config.toml
hidden_act = "swiglu"
norm = "rmsnorm"
qk_norm = true
lr_head = 0.00898
MLP neurons of a small language model. Each row is named by its layer, matrix (gate and up: input weights) and neuron, and shows model dimensions 160-287. Each number is 128 + 24 x the weight over its row's rms, rounded and kept within 0 to 255. A neuron's up and down rows have the sign that makes its largest values positive.
After each neuron's rows, "fires after" lists the tokens most often just before its 100 highest values on Wikipedia text that the model never trained on.

L4.gate518 [165 151  97 127 108 160 137 104 151 156 100 106 125 174 117 109 180 129 146 131 194 164 135 154  81 122  85 146 104 115 135 165 140 132 112 112 159 128 153 123 114 124 117 145 162 118 100 124 118 123 149 140 130  90  83 167 114 132 121 113 102 133 129 102 128 154 144 139 119  89 152 137 123 146 124 116 163 131 161 132 170  78 161  64 126 126 183 125 158 132 145 156 149 135 137 196  99 140 123 138  93 134 106 109 127 142 111 137 122 128 134 137 127 101 100 164 117 114 151 117  99 169 103 124  93 134 111 119]
L4.up518 [163 102  79 145 155 136  95 153 144 107 119 141 124 164 116 154 125 112 120 120 130 158 158 118 133 147 145 165 102 126 111 127  85 166 137  88  91  84 145 151 138  98 127 128 129 146  92 211 107 124 122 120 104 155 180 143 101 132 115 102 157 142 119 112 100 136 125 120 117 127 103 119 125 129 111 176  94 100  82  83 112  76 144 115 149 147 121 126 176 133 150 140 195 136  94 119 111 104 113 139 150 115 160  84 101 116 162  78 157 118 115 137 112 160 116 121 140 176 125 111 121 106 114 151 125  75  93  88]
fires after: " 0", " E", "n", "d", " T", " "

L4.gate272 [141 111 100 143 130 133 142 118  92 149 149 150 166 120 114 103 133 149 160 140 126 131 121 145 151 157 149 117 122 127 133 145 121 143 154 120 151 138 139 162  85 139 122 152 135 109  70 136  97 122 100  95 116 175 105 139 121 147 172 102 160 110 137 134 128 101 113 102 142 149 151 119 148 107 148 139 133 131 115 150 130 160 156 153 101 130 155  89 118 129 133 133 126 138 137 133 121  64 101 142 123 109 136 103 109 160 150 119 110 141 127  83 154  72  78 120 142 172 117 109 134 126 126 145 144  94 196 167]
L4.up272 [111  90 149 103 106  96 161 111 128  97 110 101 152 116 155 124 129 148 178 114  92 153 137 108 116 121 131 155 101 143 109 136 140 133 128 140 141 181 145 167 110 110 120 116 124 135 154 146 133  99 172  89 109 121 136 137 165 148 142 141 182 125 136 132 132 137 152 134 107 100 158 139 138 139 163 157 121 162 120 147 109  91 117 127 116 140 106 152 170 133 119 123  86 104 157  94 148 138 120 175 139  82 111 147 116 169 174 152 134 119 122 124 129  69 129  87  89 138 140  95  87 130 143 150 134  55  97 117]
fires after: " A", " a", "A", "ra", " the", "n"

L6.gate415 [142 131 123 146 160 103 130 120 156 130 142 131 128  95 133 141 131 142 136 159 126 118 188 136 105 124  91 164 160 142  96 147 116 117 126 122 118 143 150 115 115 109  89  83 140 157 117 149 148 127 138  85 118 116 160 149 102 137  90 123 137  95 165 172 145 125  86 136 105 154 100 166 104 101 157  94 127 154 122 120 134 115 153  26 104 150 162 160 126 148 109 157 144 119 130 136 114 123 138 176 134 123  95 139 102 132 141 137 135 142 164 126 115 106 127 122 106 169 159 135 126 118 100 121 162 154 129 140]
L6.up415 [176 154 118 124 112 154 118 148 107 151 117 153 125 129 132 143  80  92 116 105 131 101 143 108 136 147 111 160 113 161 121 121 140  94 131  76 112 121  93 111 153 103 131 105 118 147 146 134 111 119  95  80 180 170 134 146 156 115 160  76 147 127 152 113 134 179 113 175 124 127 119 103 145 111 127 150  97 126  94 147  93 127 110 139 140 102  97 136 164 147 113 116 165 129 144  98 162 178 170 108 135 129 166 126 110 130 106 130 121 115  87 113 172 112 112 166  75  97 141 131 137 133 109  93 176 101  90 125]
fires after: " ex", " ", " dis"

L4.gate618 [103  86  95 174  82  91 102 130  58 109 114 127 120 147 156 135 103 141 113 102 122  92 131  99  86 169 125 135 150 114  98 103 118 115 159 135 129 117  96 107 143 130 110 125 107  99 154 129 105 155 143 112 125  94 152 153  49 108 132 108 113  91 123 134 198 118 136 159 162 139 159 127 120 114 150  92 114 159 141 124 113 144 128 146 129 155 129 158 101  91 127 131 134 100  75 106 141 155  93 167 144 116 118  91 118 122 105 106 156 151 140 147 118 130  91 164 154 145 133 105 148 145  89 126 123 128 123 149]
L4.up618 [172  98 137 129 124 131 110 173  79  95 131 124 106 131 164 118 146 126 125 144 171 129 141 199 117 114 118 158  92 183  69 154 100 112 121 147 114 150  91 135 108 134 141 155  62  94 129 116 107 120  90 117 155  96  81  87 153  96 118 142  90 143 112 168 128 115 146 154 149 111 144 135 122 145 129 139 159 138 106 111 121 163 184  90 112 108 111 135  95 116 145 143 114 143 106 153 114 152 144 117 103  96 158 156 138 142  88 137 125  89  96  99 109 108  93 119 113 128 143  80 162  94  77 134  86 135 114 113]
fires after: " pro", "ra", "ent", " F", " O", " c"

L6.gate637 [106 108 107 106 128 113 114 119 140 128 110 158 136 117 148 144 139 122 131 167 153 122 115  95  87 117 123 117 136 124 123 140 121 167 113  72 196 115 126 108 101 120 106 115 154 104 132 157 112 151 174 153 117 139  94 145 148 147 121 144 158 119 168 114 118 149 128 134 118 113 116 145 126 157 162 110 149 120 190 149  70  90 134 110 136 140  82 111 124 142 115 145 152 120 141 142  59 154 144 139 138 119  96 106 151 160 116 154 146 165 118 146 115 132 135  94 148 165 144 148 118 114 103 139 157 150 133 107]
L6.up637 [123 153 114 150 138 137 135 187 123 101  89 100 131 144 152 147 122 135 146 137 179 103 167 105 105 109 142 155 141 153 144 146 141 139 128 125 145  75 149 141 132 119 128  98 117 129  73 121 121 133 152 123 158 127 154 134 120 107 101 138 131 148 108 147 113 124 150 127 117 136 141 138 149 150 116 111 142 114 208 129 130 104  72 118 111 146 124  74 163 126 121 161 155 104 152 160 160 169 169  88 135 126 134 122 104 125 103  90 112 122 150 137 152 114 129 106 102  82 131 126 160 146 162 127 175  98 127 123]
fires after: " so", "ri", "re", " W", " ", " So"

L4.gate61 [155 161 150 140  97 131  75 124 140 119 140 148 135 139 132 157 117 144 147  81 123 154 137 120 115  98 134 147 123 134 141 118 128 127 137 160 117 146 100 134 117 113 164 110 130 100 137 161 113 121 118 106 116 137 116 119 119 150 114 131 106 127  93  98 120  84 168 150 130 116 163 100 169 103 104 142 110 145 123 128 109 149 116 180 105 130 124 152  64 146 155 180 152 110 123 128 136 102  92 118 120 147 136 108 133  95 150 130 155 101 102 116 156 152  90 167 149 163 105 144 141 123 131 133 112 119 149 153]
L4.up61 [118 117 147 113 132 156 100  91  93 110 116 137 130 117  70 125 132 108 124 138 118 135 115 188  87 132 121 132 143 124 160 105 173 116 136 105 117 107 117 114 121 104 160 127 134 164 132  72 135  90 123  93 137  88 177 124 119 119 119  89 141 107 126 114 106 141 138 148 152 141 117 144 152 129 129 137 134 120  90 139 153  86 143  81 126 101  97 103 180 146 123 166 169 141 127 144 132 147  94 127 152 104 138 120 157 141 153 171 173 149 135 118 103 115 175 152  96 139 107 160  99 158 148 154 103 127 106  84]
fires after: ".", ",", "li", " Car", "hy"

L6.gate718 [137 114 170 153 116 102 128 119  80 110 127 148 146 148 122  97 120  92 141 154 126 129 136 155 119 104 138 106 140 102 127 128 148 168 115 130 136 119 102 112 152 107 111 107 163  99 101 129  83 163 112 128 134 128 142 151 132 148 142 158 143 114 140 152 114 109 153 106 156 130 118 105 110 111 191 112 112 114 142 140  80 136 129 146 148 162 123 110 128 131 180  71 119  80 112 127  74  89 108 121 126 117 167 137 118 146 113 141 133 185 121 143 111 147 123 109 105 121 120 114 127  60 117 125 122 185 130 115]
L6.up718 [105 160 178 137 111  95 125 134 105 135 165 134 133 135 148 115  81 132 154 118 118 124 116 196 123  94 115 157 129 130 142 135 121 124 112 145 150 148 106 165 140 106 138 134 124 116 114 154  80 127 104 121 209 139 112 144 120 148 112 156 129 148 115 185 116 110 136 116 119 148 160 136  71  95 121 146 147 137 126 117 148 164 181 146  98 102 171  84  91 129 162 103 114  77 131 121 119 130 132 100 108 130 180 117 114 126 142 115 103 147 124 165 144 134 114 115 153 129 104 110 130  92 139 155 120 170 113 122]
fires after: "|", " 19", " |", " the", "In", ":"

L6.gate489 [167 106 148 140 162 122  72 130 158 105  62 170 140 119 100 153 114 140 143 165 168  97 146 122 164 130 157 140 160 122 160 160 123 155 124 152 143 143 126 128 128 125 105 180 109 129 157 119 126 127 143 141 146 132  96 115 101 105 121 150 107  86 123 152 134 107 113 154 161 124 146  86  98 156 138  90 164 197 132 117 160 125 151 113 101 146  99 126 102  81 115 144 143 108 145 136 115 181 129 170 138 142 175 154 152 117 108 131 146 142 142 151 139 129 116 137  94  98 129 121 165 164 127 141 145 194 126 135]
L6.up489 [146 151 153 162 111 137 104 220 140 125  97 136 158  75 130 175 162 144 110 140  97 106 134 106 132 102 141 133 125  91 133 152  73 125 157 128 126 113  96 153 147 114 105 118 166 125 122 142  99 130 115 105 141 131 136 136 144 107 147 120 153 100 129 126 150 155 124 179 146 142 120 139 155 115 140 101 119 115 129 153 149 100 169 145 177 149 131 131 161 111 150 157 135 110 107  82 133 142 132 144 105 136 134  70  90  92  73  68 137 155 161 133 130 124 107 102  85 111 158 110 125 101 110 142 177 116 118 114]
fires after: ":", "s", "tro", " ", ";", " p"

L4.gate291 [143 100 150 146 132 109 147 155 137 128 119 161 122 105 160 154 141 110 119 147 146 135 162 120 103 137 125 160 124 153 106 109 134 130 147 112 157  90 132 104  97 151 117 120 174 160  92 131  91 162  94 118 141 160 106 122 147 168 112 140 131 107 161 166 106 142 114 157 117 118 124 111 136 121 146 132 142 127 120 102  90 120  98 144  89  99 161 139 121 160 133  71 146 144 139 200 128  84 109 125 132 132 147 133  83 125 111 103 131 149 132 130 131 104 136  85 105 150 104 118 134 121 141 104 144 136 112 121]
L4.up291 [116  91 139 117 121 103 141 129 105 155 104 162 121  75 123 155 117 159 137 102 132  93 133 116 128 166 156 145 146 169 134 100 140 104 109 113 129 160 125 145 125 137 111 125 153 137  73 101 130 197 101  99 169 114  98 164 114 164 118 116 141 136 147 142 116 154 131 104 162 132 123 140 166 160 125 154 109 107 122 105 101 121 105 128  62 106 169  85 140 129  91 106  98 126 163 140 116  93 151 130 108 173 121 139 101 110 120 135  92 100 169  84 142 131 167 144 111 124 148 159 149  94  92 126 142 120 101 136]
fires after: " the", " The", "The", "gi", " his"

L4.gate794 [171 134 109 121 158 101 135  88 170  90 166  60 145 137 201 138 108 149 142 107 119 148 157 135 139 107 111 144 140 167 119 110 152 119 118  92 139 139 132 112 115 140 115 120 112 166 145 135 106 132 118 144 113 106 141 108 132 102 125 154 148 143 118 129 121 174  84 146 154 110 105 150 132  88 108  87 153 142 145 142  91  80  73 122 132 140 151 137 119 133 120 118 145  85 136 149 120 121 114 135  90  83  96 145 124 138 167 173 146 121 109 100 166 104 105 137 127 143 142  91 126 163 122 137 127 166 138  94]
L4.up794 [159 165 146 123 157 116 148 149 152 110 150 103 124  87 159 134  91 173 168 136  96 109 131 121 141 105 135 116 155 137 129 103 126  86 117 115 152 164 128 149 114  99 116  93 123 192 117 136 122 149 105 152 119  98 156 117 135 101 134 178 136 119 126 126 113 151 142 146 137 127 110 108  85 137 122 129 124 135 144 117 102 130  97 128 108 171 150 125 123 128  80 104 143 146 170 152 108 128 107 114 130  89  68 162 103 123 128  94 132 114 145 113 159 120 150 151 120 122  88 157  93 165  92 120 154 141 137 132]
fires after: " ", "gu", " K", " his", " the", "u"

L6.gate31 [109  73 152 132 131 135 132 130 111 162 147 144 129 152  87 144 145 103 156 162 141 111 166 155 133 171 109 166 113 112 144  59 122 117 131 117 170  93 142 107 132  92 145 122 139 144 123 105 139 129 136 148 151 125 155 152 116 136 136 135 128 100  81 149 120 120 106  96 175 152 150 108 132  91 175 105 147 176 147 137 114 139 142 126 122 164 131  77 160 143 149 113 122 165 130 150 164 133 139 140 121 181 156 174 135 143 115 110 139 131 112 125 171 106 126 147  88 139 102 174 163 148 120  96 179 122 110 131]
L6.up31 [107 128 106 167  42 154  87  97 104 112 125 120 152 135 123 105 112 128 142 129 158 105 136 142 112 122 150 180 144 101 116 137 124 136 152 160 134 137 119 151 141 121 150 148 125  94 126 141  91 164 127 107  96 127  85 134 145 115  97 144 113  80 151 114 146 146 128  96 113 176 157 109 131  73 149 151 110 175 100 125 143 116 122 157 109 131 156 140 201 155 138 149 136  98 144 157 165 156 146 149 131 127 107 136 164 168 185 127 136 128 158 131 152 135 135 150 180 148 160 140 159  98 142 175 114 128 105 132]
fires after: " |", "ed", " –", ":", " 4", " 3"

L4.gate806 [ 88 117 136 155 151 138 118 107 120  98 153 129 111 142 115 122 170 112 147  92 120 130 139 132 129 103 110 101 168 117 107 130 108 151 119 156 144 132 152 139 164 159 114 158 137 131 136  71 118 150 133 152 110 169 125 148  90 144 145  84 123 138 122 141 156 147 167 131 159 150 141 152 143 141 152 129 125 128 121 139 144 175 152 121 111 123 138 130 179 140 128 153 112 121 100 175 108 120 146 136 120 129 171 122 160 124 100 161 111 178 126 107 151 114 114 130 117 107 137 132 134 142 140  86 134 117 173 132]
L4.up806 [119 158 149 117 129 129 157 145 126 121 159 134  96 121 129 111 112  77 138  62 121 145 125 111 121 183  96 110 162 121 162 123 151 138  79 140 167 166 111 149 130 124 124 133 106  92 127 118 150 131 165 159 107 139 118 138 153 115 139 101 100 142 133 166 136 129 154 156 131  83 154 110 149 133 154 157  90 145 126 102 122 162 147 162 130 161 142 117 123 122 141 115 116 114 176 120 137 126 128 159 137 119 131 125 135 113 135 156 155 172 136 148  88 122  79 113  94 130  73 115 139 140 126 100 120 103 114  88]
fires after: " S", " Ba", " Ru", " Ab", "A", " A"